{"d_model": 320, "vocab_size": 16384, "norm_place": "peri", "positions": "rope", "rope_fraction": 1.0, "qk_norm": false, "attn_scale": 0.177, "parallel_block": false, "init": "normal", "lr_head": 0.0104, "final_lr_fraction": 0.05, "seq_len": 1024, "steps": 4593}
MLP neurons of a small language model. Each row is named by its layer, matrix (down: output weights) and neuron, and shows model dimensions 160-287. Each number is 50 + 12 x the weight over its row's rms, rounded and kept within 0 to 99. A neuron's up and down rows have the sign that makes its largest values positive.
Before each neuron's rows, "raises" lists the tokens whose logits its output raises most directly, leaving later layers aside.

raises: " are", " themselves", " were", " include", " They"
L12.down448:56 49 61 44 55 34 30 62 34 36 57 52 24 56 47 38 35 62 73 27 54 57 44 54 27 44 42 60 67 55 35 34 54 51 44 56 56 56 46 57 64 66 47 52 47 73 41 45 47 60 34 61 64 34 27 60 20 40 54 34 67 56 17 52 55 49 48 33 60 52 35 49 47 36 56 45 72 35 61 35 42 40 63 60 42 56 46 44 69 47 54 33 36 64 37 57 36 50 39 60 49 69 51 53 54 62 26 44 69 54 57 39 53 44 74 46 42 69 66 43 58 56 68 56 56 56 41 36

raises: " its", " them", " him", " their", " it"
L11.down129:53 86 69 66 48 22 45 64 63 35 42 47 50 56 42 57 53 43 55 43 36 57 57 48 30 33 46 40 40 59 45 43 41 50 38 39 38 48 35 46 73 37 48 33 37 56 48 28 42 41 42 55 36 56 73 32 44 59 50 60 45 43 30 25 51 60 44 49 51 84 54 67 56 62 38 62 53 65 46 53 45 36 34 68 36 35 78 49 43 44 48 52 66 56 62 49 46 59 54 56 40 34 70 36 48 73 42 46 39 44 45 46 70 58 51 77 56 71 55 30 44 31 52 56 68 41 62 44

raises: " latter", " same", " entire", " following", " world's"
L2.down403:32 37 61 51 39 43 46 49 56 46 66 44 37 36 54 66 39 39 40 74 41 53 62 71 63 61 49 52 46 71 53 56 59 60 53 63 63 41 51 40 29 49 47 40 51 62 39 49 41 51 42 37 51 47 43 62 38 46 56 43 55 71 50 51 41 40 43 63 62 32 55 52 41 60 52 29 39 66 63 42 38 42 51 61 19 46 50 42 58 62 64 51 66 63 66 64 53 66 54 61 49 38 46 48 44 37 68 68 92 41 63 62 50 67 67 48 58 65 37 41 45 38 18 58 46 50 43 28

raises: " has", " does", " could", " was", " would"
L13.down541:47 48 45 48 48 60 48 55 47 20 28 38 76 54 59 53 53 50 45 46 70 36 45 66 28 48 51 43 70 52 49 46 38 58 44 35 38 52 37 67 36 31 65 41 46 31 39 62 55 46 66 71 43 59 60 55 59 49 55 57 40 53 51 16 52 51 53 49 48 45 51 67 41 42 23 52 34 39 48 29 55 66 25 36 74 47 51 59 53 61 57 40 59 56 39 41 54 53 39 61 52 41 44 41 63 86 40 69 37 42 61 36 43 61 62 48 33 53 62 50 67 53 40 62 54 63 71 67

raises: " their", " the", " this", " what", " its"
L11.down310:50 73 66 80 36 27 44 61 57 38 72 46 47 73 51 47 50 38 60 50 41 48 48 49 44 48 36 49 28 58 47 42 53 45 48 72 62 43 29 82 77 69 49 44 41 65 40 52 60 36 61 61 37 58 44 39 57 56 40 48 65 47 38 32 48 80 53 55 46 63 40 38 45 46 40 31 51 60 45 36 40 32 50 44 40 41 65 43 43 31 40 46 52 49 42 49 37 61 57 55 62 41 72 66 44 71 62 53 31 79 29 44 57 59 57 48 58 41 53 41 59 32 56 41 53 45 37 49

raises: " latter", " city's", " world's", " majority", " same"
L6.down530:44 00 46 49 50 52 65 59 63 58 59 40 54 55 59 49 30 40 48 47 48 55 77 54 49 36 56 52 67 62 49 33 50 58 34 48 29 43 45 58 34 27 44 44 42 70 62 59 38 52 32 37 45 56 49 44 51 52 47 55 41 64 48 45 33 35 44 61 52 45 42 57 41 33 66 32 32 58 60 72 36 42 47 43 50 48 52 50 46 75 38 50 42 38 60 75 56 60 51 52 44 26 49 60 59 33 59 49 92 47 67 37 52 61 47 55 49 45 54 61 52 52 30 37 46 32 48 32

raises: " of", " notably", " Of", "lying", " download"
L12.down607:38 61 40 53 62 36 33 29 46 55 63 53 32 65 34 44 50 40 42 42 50 37 66 40 63 37 47 46 66 47 38 47 41 42 32 41 43 68 75 51 18 42 33 61 63 57 48 60 44 51 61 45 85 64 75 66 41 37 41 49 63 57 48 53 47 57 54 40 64 44 58 38 65 46 63 55 59 56 52 66 47 51 64 35 52 56 46 64 54 43 43 75 70 40 73 40 50 57 54 50 55 50 27 39 77 69 44 34 35 67 45 50 46 51 51 39 49 61 43 61 68 51 49 56 50 48 49 61

raises: "night", "apes", "roll", "rol", "rot"
L15.down356:44 52 71 51 36 68 53 32 54 42 40 45 27 55 35 61 38 44 57 52 55 48 51 35 79 43 63 76 55 72 55 43 50 55 46 32 49 62 36 60 52 48 65 57 47 45 35 46 37 49 53 56 40 30 54 38 26 51 65 64 52 55 44 37 65 62 51 84 43 70 55 47 47 49 39 48 49 43 62 49 24 43 54 40 39 43 34 70 43 51 38 61 49 43 45 47 31 67 56 47 38 54 66 68 48 54 50 69 70 42 30 63 58 55 37 48 63 64 46 63 54 54 56 53 46 56 55 43

raises: "13", "43", "47", "16", "23"
L14.down424:53 37 53 39 42 72 53 62 61 58 52 29 45 40 47 45 51 60 42 51 62 50 75 52 50 44 49 51 64 38 47 44 44 54 41 48 64 62 69 48 67 38 34 65 69 35 60 54 34 29 24 48 53 64 49 40 69 55 52 69 53 69 37 46 45 56 59 56 66 31 49 57 58 20 47 41 36 55 47 51 61 38 57 39 51 87 41 51 60 44 47 52 52 65 35 46 64 24 23 35 32 64 48 56 41 42 53 34 39 60 33 69 53 60 49 39 48 56 36 53 47 58 54 52 47 45 41 58

raises: "22", "0", "21", "23", "13"
L13.down387:62 48 52 61 56 28 24 50 47 49 49 30 56 53 61 37 52 50 45 56 51 55 59 31 53 48 57 47 43 37 52 55 27 42 40 52 51 49 39 35 55 43 56 48 55 36 50 63 50 48 72 56 58 69 47 57 49 47 61 50 58 42 42 52 53 52 51 54 43 42 38 49 58 45 48 41 54 50 72 55 62 19 61 56 78 46 59 45 50 63 44 57 78 39 44 43 27 54 47 57 53 31 61 45 41 57 46 53 57 64 13 56 47 52 53 32 44 59 47 60 56 55 45 32 39 66 61 59

raises: " in", ".", " at", ",", " on"
L15.down612:69 53 59 75 71 47 58 55 62 57 52 54 42 40 54 49 30 55 33 62 45 46 31 33 43 34 60 41 41 56 55 62 73 63 44 72 51 51 40 44 25 63 60 39 50 45 49 45 47 53 58 44 32 32 43 51 32 50 81 70 44 47 54 44 55 38 40 64 54 48 55 73 37 51 43 52 59 54 40 65 70 50 72 55 74 64 69 53 45 35 48 48 48 63 52 52 64 48 55 44 46 51 41 33 56 47 44 51 47 36 75 63 54 60 39 47 55 44 62 49 57 44 48 57 64 38 54 61

raises: ")", ").", ")\n", ").\n", "),"
L11.down187:70 47 55 44 35 32 52 46 74 85 77 46 69 41 35 36 67 38 55 52 48 69 66 46 50 53 46 60 56 43 45 41 26 27 42 53 67 38 20 30 40 63 53 47 33 34 33 64 49 40 43 47 43 32 52 47 58 45 23 41 39 58 55 47 33 54 64 62 39 25 59 36 73 42 48 54 69 67 41 29 47 53 62 74 38 49 52 54 58 72 54 46 41 43 53 53 53 62 68 42 64 47 71 46 62 60 59 75 46 42 45 72 40 55 66 37 35 50 63 33 66 42 65 75 45 39 35 62

raises: " father's", " own", " sister", " grandfather", " parents"
L11.down460:49 47 62 30 53 46 73 64 46 77 68 62 63 61 44 43 50 50 46 40 28 48 60 45 34 57 47 66 49 48 37 42 45 44 66 36 54 66 59 40 57 80 38 41 41 33 66 58 54 52 48 52 63 34 48 61 58 50 53 38 39 42 48 34 40 31 52 48 41 34 34 43 42 53 31 40 56 63 47 56 33 26 56 40 57 42 43 61 50 55 44 44 62 53 43 36 43 63 50 60 54 41 50 46 61 36 50 55 58 25 97 59 56 52 60 49 53 44 39 28 31 45 38 50 38 50 71 46

raises: " Years", "een", " years", "-year", " million"
L6.down216:68 42 58 64 44 53 51 59 46 37 51 38 28 54 41 38 60 62 35 62 43 46 50 57 39 48 61 53 55 60 47 40 42 69 30 44 54 67 72 44 37 52 65 58 38 61 55 32 46 48 24 40 57 67 46 30 39 76 55 79 63 44 69 39 62 41 66 49 40 52 46 52 44 53 29 45 56 36 43 52 41 40 58 47 42 46 53 61 67 44 43 43 31 53 51 66 41 52 44 43 56 58 59 44 50 44 57 44 78 53 54 84 47 38 38 36 50 45 40 46 54 55 54 76 61 40 31 62

raises: ")\n\n", ")\n", ").", ").\n\n", ")"
L14.down229:59 36 53 59 54 37 54 53 52 54 76 48 76 21 43 67 50 38 43 44 56 31 65 43 64 40 41 46 40 44 45 47 49 40 52 41 51 33 42 57 35 51 53 55 46 40 35 43 52 51 48 38 35 52 48 41 41 40 35 34 50 46 63 50 63 56 56 52 59 28 55 46 62 48 51 62 64 66 53 52 38 57 51 63 57 58 57 52 74 50 57 48 49 65 48 42 57 51 77 54 55 57 59 32 35 60 62 66 41 49 87 36 64 48 50 38 39 36 58 41 61 36 37 58 69 52 49 24

raises: " around", " about", " over", " approximately", " nearly"
L15.down149:23 50 46 58 47 50 53 43 52 48 55 44 64 62 51 47 48 53 36 43 54 47 71 57 61 65 76 57 45 44 64 61 38 47 66 48 38 52 37 46 43 72 48 30 67 78 48 43 53 46 63 51 42 47 66 61 55 38 56 56 53 55 55 29 51 61 49 58 43 42 44 65 58 59 54 50 71 87 34 67 37 59 40 42 48 48 81 59 71 50 47 50 46 51 36 55 52 62 44 38 60 44 54 42 54 60 39 48 38 38 78 52 65 41 40 49 65 50 55 56 41 38 55 37 59 41 42 62

raises: " was", " appears", " appeared", " is", " went"
L2.down543:55 42 40 55 39 51 65 47 54 41 45 57 48 45 44 46 63 62 48 47 46 58 45 52 53 50 53 58 52 55 46 56 42 39 42 38 38 42 51 64 71 36 34 34 70 58 52 40 52 72 51 72 37 55 38 40 35 58 37 46 35 47 50 52 41 57 70 24 64 50 42 49 60 60 49 54 64 55 41 50 41 42 47 38 41 42 27 84 33 58 71 59 44 48 57 52 68 44 55 50 36 63 38 35 38 63 43 64 34 68 36 42 58 46 62 54 25 36 62 67 48 26 60 33 44 50 80 43

raises: " from", " concerning", " regarding", " away", " among"
L14.down508:45 60 27 51 62 37 39 29 57 37 62 63 39 57 66 40 42 61 37 48 53 33 54 28 73 57 47 41 47 42 53 45 60 31 29 65 44 41 55 45 63 58 45 44 63 45 43 47 65 27 62 39 49 37 61 49 45 54 56 44 49 45 53 68 60 28 35 50 47 48 50 50 47 41 60 71 36 51 41 47 65 40 42 63 46 62 59 42 54 47 57 60 48 75 69 31 56 58 41 58 43 52 59 49 61 43 65 55 51 31 53 54 49 59 66 44 24 46 41 30 35 42 43 44 64 38 45 44

raises: " and", " etc", " example", " &", " or"
L12.down213:47 28 71 36 73 46 46 54 42 41 35 65 46 36 42 38 53 61 42 26 40 48 59 77 40 48 43 43 65 42 59 64 69 63 45 55 41 42 54 33 55 51 49 63 55 44 56 62 49 75 64 47 56 49 51 52 64 39 60 56 35 66 64 49 29 53 41 28 60 35 37 18 64 51 27 63 64 63 25 40 49 47 30 45 66 68 42 41 23 52 52 34 55 56 58 42 39 64 86 29 47 62 61 38 57 42 40 51 35 64 78 50 35 56 55 56 69 34 34 53 37 60 57 44 35 40 46 44

raises: " the", " their", " a", " his", " our"
L12.down381:49 60 49 61 38 36 52 62 47 43 43 61 47 75 36 51 34 50 42 46 41 31 49 38 47 62 38 31 34 65 56 32 57 39 65 36 42 56 49 41 59 39 57 34 34 34 37 67 56 24 60 47 20 43 56 72 58 36 54 59 75 41 29 58 69 83 17 40 49 50 53 63 49 40 42 24 42 49 50 30 59 51 40 44 33 47 58 62 46 47 44 71 52 58 40 45 60 52 60 51 59 38 49 42 69 63 48 69 44 75 73 39 41 45 40 48 54 36 55 40 44 46 56 50 12 45 29 65

raises: " to", " into", " on", " for", " in"
L14.down339:70 33 39 53 65 47 39 52 57 32 58 62 27 53 44 37 57 50 31 59 48 34 35 59 56 40 39 62 44 54 42 58 57 52 66 57 60 79 29 41 29 52 48 45 72 49 52 39 57 40 65 24 39 44 69 34 39 39 54 75 48 53 56 60 63 57 73 67 40 58 33 52 59 47 54 43 64 45 49 36 61 50 61 58 57 54 43 55 68 45 41 50 49 59 58 51 50 38 60 45 37 36 54 64 60 49 35 52 60 59 47 60 72 50 57 55 49 59 55 43 55 37 45 61 70 41 57 52

raises: " of", " Of", "itus", "ation", "ally"
L12.down160:27 52 48 31 47 39 41 51 45 41 66 71 66 64 32 63 64 52 43 55 62 42 44 46 51 60 55 52 42 69 36 52 42 38 53 50 37 61 43 46 38 64 63 57 63 61 34 50 53 51 58 65 61 63 58 44 29 28 70 42 62 23 59 67 72 49 45 38 48 38 45 42 35 40 63 66 52 75 61 70 53 68 54 40 30 35 63 42 45 35 60 66 77 40 49 29 52 58 45 46 44 34 40 24 26 77 42 31 43 50 56 48 49 47 49 45 77 47 23 54 51 54 64 61 80 60 50 45

raises: ",", " and", " &", ".,", "ess"
L15.down369:57 39 51 63 60 39 72 43 41 39 46 49 28 28 36 55 55 51 77 47 55 53 61 83 27 33 40 35 56 44 62 50 55 46 55 58 66 38 30 52 65 43 58 55 65 82 64 52 45 64 55 60 55 45 52 54 50 52 62 44 37 56 43 61 31 57 46 50 62 27 32 58 70 43 34 38 44 55 53 49 67 64 38 53 47 45 73 52 62 52 48 40 52 57 38 38 54 42 57 48 62 49 40 57 56 63 44 68 43 49 50 56 62 82 64 32 24 35 49 56 49 42 66 44 72 69 52 38

raises: " years", " Years", "-year", " seasons", " miles"
L15.down315:49 47 46 76 54 61 47 56 40 46 35 61 58 38 61 56 54 39 46 58 46 56 50 48 50 52 44 50 58 42 68 37 34 59 39 41 38 58 47 45 16 52 64 68 50 48 62 53 51 56 45 34 48 28 35 37 72 34 43 55 65 64 68 51 71 72 68 56 46 39 28 50 56 50 55 52 60 36 56 64 58 35 45 39 71 35 40 37 53 56 51 70 61 53 41 55 47 56 64 36 43 58 79 66 54 60 50 63 55 57 68 58 70 33 64 30 48 52 41 54 50 39 43 72 49 68 58 54

raises: " being", " becoming", " losing", " making", " having"
L13.down420:41 46 49 43 59 58 51 40 66 50 57 47 44 55 41 67 57 33 39 53 42 28 56 52 47 68 55 40 33 58 50 58 51 59 70 57 26 47 74 40 41 48 41 58 44 34 51 52 27 47 29 54 63 30 62 34 36 37 34 55 72 72 49 72 52 55 59 50 64 58 39 35 66 56 64 45 52 57 44 49 34 23 64 54 47 54 45 65 45 51 57 39 57 59 56 52 24 64 55 75 41 29 45 56 81 52 56 35 38 56 64 47 53 51 35 35 61 41 44 68 53 41 73 50 50 46 43 56

raises: " include", " are", " were", " have", " make"
L11.down564:43 36 35 68 63 50 40 52 26 54 49 64 33 47 43 66 38 49 49 55 47 66 48 42 28 35 65 52 66 51 37 48 62 36 50 54 43 59 63 46 47 45 50 62 63 61 33 50 33 77 22 63 65 54 37 60 23 28 57 40 71 62 42 55 35 55 47 58 43 65 48 74 49 39 40 50 55 36 52 26 52 60 60 49 53 56 40 45 68 33 37 35 39 68 44 62 52 42 31 61 44 70 49 70 65 47 34 44 83 42 63 46 50 43 60 40 31 83 71 47 46 61 61 45 58 75 45 40

raises: " the", " his", " their", "'t", " whom"
L2.down222:50 38 48 49 46 53 69 68 62 61 48 59 63 76 59 43 54 57 68 33 45 37 39 39 29 47 48 48 24 52 53 33 29 59 48 61 50 52 46 58 67 41 44 48 33 47 51 59 46 54 40 58 51 52 47 41 67 51 49 47 62 34 25 50 47 41 65 34 55 46 66 52 48 62 65 37 51 38 26 59 32 46 53 48 79 38 38 36 54 51 50 52 44 34 38 49 27 56 39 36 61 58 48 55 73 44 22 59 38 63 54 30 33 54 33 45 69 60 63 58 40 60 49 49 33 48 60 39

raises: " the", " its", " their", " it", " a"
L9.down599:43 61 44 70 57 28 47 75 31 57 33 52 41 58 51 46 51 55 41 36 58 47 57 48 55 34 47 27 30 65 39 40 36 43 49 40 49 34 45 63 71 50 46 27 65 36 57 43 62 29 58 42 30 41 44 39 70 59 56 57 47 44 53 55 61 65 62 12 43 54 56 55 69 64 48 29 46 63 35 42 35 54 30 37 65 54 55 47 48 31 29 61 55 72 58 39 70 68 52 50 62 63 63 34 49 56 54 47 37 53 76 49 40 45 55 35 61 47 63 42 39 48 44 61 57 72 59 58

raises: "holders", "by", " everyone", "entry", " passengers"
L9.down594:70 58 61 68 54 37 39 13 37 26 47 41 50 54 67 46 43 53 41 61 54 55 43 45 54 36 25 53 31 45 51 33 56 40 52 52 67 47 55 72 47 56 31 51 52 51 40 36 60 48 69 60 46 41 62 70 59 50 30 71 64 44 47 38 54 52 60 56 54 50 47 51 66 42 37 52 37 47 56 44 41 39 52 58 45 35 35 61 66 76 41 47 56 49 53 54 44 59 37 52 41 63 35 54 59 51 53 46 43 50 58 59 59 54 45 59 46 43 23 43 56 46 53 48 41 46 48 47